{
  "num_hidden_layers": 11,
  "num_key_value_heads": 8,
  "norm": "layernorm",
  "norm_place": "pre",
  "norm_eps": 1e-06,
  "rope_fraction": 0.5,
  "init": "uniform",
  "init_std_o": 0.026,
  "init_std_up": 0.026,
  "beta1": 0.95,
  "batch_tokens": 65536,
  "train_tokens": 501900000,
  "max_steps": 7659,
  "dataset": "wikipedia_en"
}
MLP neurons of a small language model. Each row is named by its layer, matrix (up: input weights) and neuron, and shows model dimensions 304-399. Each number is 50 + 12 x the weight over its row's rms, rounded and kept within 0 to 99.
After each neuron's rows, "fires on" lists the tokens most often at its 100 highest values on Wikipedia text that the model never trained on.

L5.up540:53 54 61 40 54 59 44 38 33 52 39 42 44 35 48 46 36 61 46 47 57 42 62 32 73 71 55 49 40 19 54 41 46 54 50 49 51 43 55 43 39 38 50 57 48 60 71 44 24 54 48 48 76 62 42 59 40 66 59 10 38 50 55 55 47 34 54 44 30 53 48 46 42 58 83 34 50 55 58 46 57 51 50 50 72 52 62 69 74 49 44 58 36 49 62 59
fires on: " A", " N", " the", " L", " C", " W"

L7.up641:41 42 50 52 50 49 50 39 32 40 37 49 44 59 34 66 36 61 44 47 41 55 25 52 63 61 45 45 47 64 49 22 33 24 48 46 33 54 29 55 41 46 65 47 55 43 61 48 54 50 58 44 48 48 53 77 57 59 81 17 61 64 72 70 51 54 67 55 56 59 59 45 52 59 56 65 66 64 41 45 50 66 71 58 43 45 64 56 57 68 43 51 38 24 35 57
fires on: " T", ").", " first", "- T", " Society", " t"

L5.up656:27 35 45 58 49 46 46 62 47 81 48 62 59 73 28 45 57 75 24 66 69 60 33 54 60 70 68 45 36 62 47 50 58 42 34 46 21 54 49 52 54 35 52 32 60 61 48 32 48 70 70 60 51 52 44 52 53 37 51 53 55 49 75 52 71 40 53 44 68 57 27 54 45 49 61 47 68 49 59 60 43 53 38 77 38 69 38 43 42 63 47 39 29 38 27 52
fires on: " which", " have", "S", " that", " II", "ors"

L5.up1554:28 43 70 39 43 28 19 61 27 67 63 68 56 73 51 50 25 51 46 34 61 41 45 51 54 53 43 40 53 46 47 48 54 62 27 35 60 61 47 67 38 41 42 37 45 59 60 59 45 51 38 57 62 48 65 64 56 44 50 35 70 50 48 52 54 37 73 41 45 61 56 52 73 58 37 33 49 35 60 65 46 58 31 30 44 46 30 50 79 48 33 45 41 41 63 54
fires on: "ar", "op", "at", "h", "id", "et"

L7.up1590:41 54 45 45 76 65 37 38 52 66 55 67 72 67 49 43 33 60 51 64 53 37 51 28 56 49 43 76 60 63 38 27 64 58 81 44 50 53 30 56 45 45 39 36 43 28 64 68 53 41 42 37 44 57 32 51 30 32 36 74 29 56 74 72 28 55 38 31 48 50 60 31 48 46 57 27 44 39 40 40 52 81 43 46 47 49 78 29 70 37 52 46 65 44 47 47
fires on: "0", "ol", "ub", "un", "ro", " o"

L5.up1441:41 38 60 62 54 57 50 55 34 53 32 31 48 49 36 82 39 45 42 64 50 52 66 47 43 35 52 34 29 34 36 40 55 55 38 83 44 61 58 57 50 59 43 48 22 49 40 43 48 59 45 64 60 48 31 59 42 66 61 52 78 56 48 33 44 55 56 62 64 46 64 52 58 51 42 31 66 43 47 31 57 36 30 42 15 67 42 57 50 57 42 53 61 33 43 55
fires on: " to", "er", "ec", "ed to", "ur", " rel"

L7.up748:44 53 48 58 34 73 37 43 61 44 62 55 51 47 67 51 47 82 36 61 45 21 57 40 73 50 51 55 57 40 39 53 47 43 44 46 52 73 48 45 70 42 80 46 67 33 71 38 73 58 69 37 50 45 60 32 25 48 37 52 48 42 62 61 59 62 40 46 45 42 58 55 54 46 60 63 55 33 33 52 46 40 36 48 48 53 43 38 54 57 61 54 28 52 55 69
fires on: "om", "ach", "ap", "ch", "ter"

L7.up1824:37 58 48 46 59 36 45 63 39 43 36 47 48 45 57 43 38 49 27 52 69 40 58 27 52 79 61 45 40 53 61 53 52 47 61 57 34 53 42 59 46 47 44 56 62 68 58 31 59 67 53 62 39 57 38 58 36 45 33 41 49 50 67 42 47 36 44 41 78 27 51 49 35 43 48 27 61 34 43 33 41 72 62 36 46 60 61 52 57 69 55 36 29 25 44 30
fires on: ".", "let", "ation", "ion"

L7.up770:40 46 59 55 38 58 56 57 47 58 60 59 74 71 57 61 34 42 36 27 47 62 39 39 60 58 60 52 63 31 37 57 30 53 59 44 70 55 27 39 44 38 56 50 43 62 41 39 32 30 50 60 45 55 52 32 47 59 56 63 43 67 44 28 73 48 49 20 67 63 58 52 40 58 45 46 41 42 55 54 37 54 33 33 39 38 56 64 39 78 59 58 68 36 49 68
fires on: ".", "==", "s.", " is"

L5.up951:37 52 45 46 35 44 35 53 45 67 23 41 72 57 49 29 36 58 52 49 33 45 67 26 52 56 45 43 31 26 48 71 53 45 39 45 57 64 49 37 50 33 53 63 57 43 45 37 41 43 63 51 54 56 47 45 54 53 41 46 59 49 60 24 54 56 68 51 47 65 44 60 42 40 49 51 25 55 50 51 73 52 52 64 38 49 48 38 56 52 27 50 61 13 60 57
fires on: "°", "002", "ation", "op", "ch"

L5.up250:50 64 37 53 47 67 24 40 41 51 52 59 63 60 44 64 58 48 56 35 64 35 35 36 40 54 50 59 43 64 43 55 59 44 44 43 37 50 61 64 67 58 62 35 59 43 53 45 68 29 41 48 51 53 77 65 41 58 47 53 58 59 67 49 39 53 38 28 59 35 66 34 49 60 59 29 46 48 63 70 47 56 56 39 57 48 53 56 69 36 56 64 63 34 61 39
fires on: "\n", "est", "| ", "5", "leep"

L5.up1042:39 24 53 47 33 70 39 49 30 52 49 48 60 30 49 61 75 46 34 52 58 57 53 54 54 28 43 30 38 65 39 45 72 43 30 80 41 46 53 50 64 32 72 49 55 33 49 47 36 67 28 43 36 68 42 38 54 72 65 40 83 53 51 63 66 60 24 29 36 48 79 49 54 32 41 28 52 44 53 49 57 40 63 41 44 35 67 48 60 45 50 52 58 41 56 39
fires on: "en", "an", "on", "ons", "a"

L7.up1999:36 48 51 32 35 48 45 46 44 39 57 63 73 46 27 44 36 55 45 50 56 57 63 65 60 56 57 43 61 37 47 35 48 16 70 67 73 45 34 51 54 48 58 57 31 56 51 49 81 58 46 52 55 57 42 41 54 61 51 32 19 50 38 57 50 60 25 45 43 25 51 46 76 58 79 36 65 44 50 51 66 72 39 55 69 63 53 62 34 22 59 47 52 46 63 56
fires on: ",", " /", " &", ", and", " / "

L5.up945:43 44 57 48 41 65 27 60 44 55 37 37 57 52 34 53 40 66 69 60 64 49 51 37 36 41 43 38 56 48 50 37 56 60 38 60 42 67 55 47 50 38 71 34 31 51 67 35 60 44 42 45 41 53 33 51 70 50 61 55 58 47 65 41 63 66 77 42 72 31 61 41 69 40 73 62 46 60 40 37 54 74 28 33 69 50 39 61 61 63 46 36 67 44 41 73
fires on: "om", "il", "ol", ", El", " el"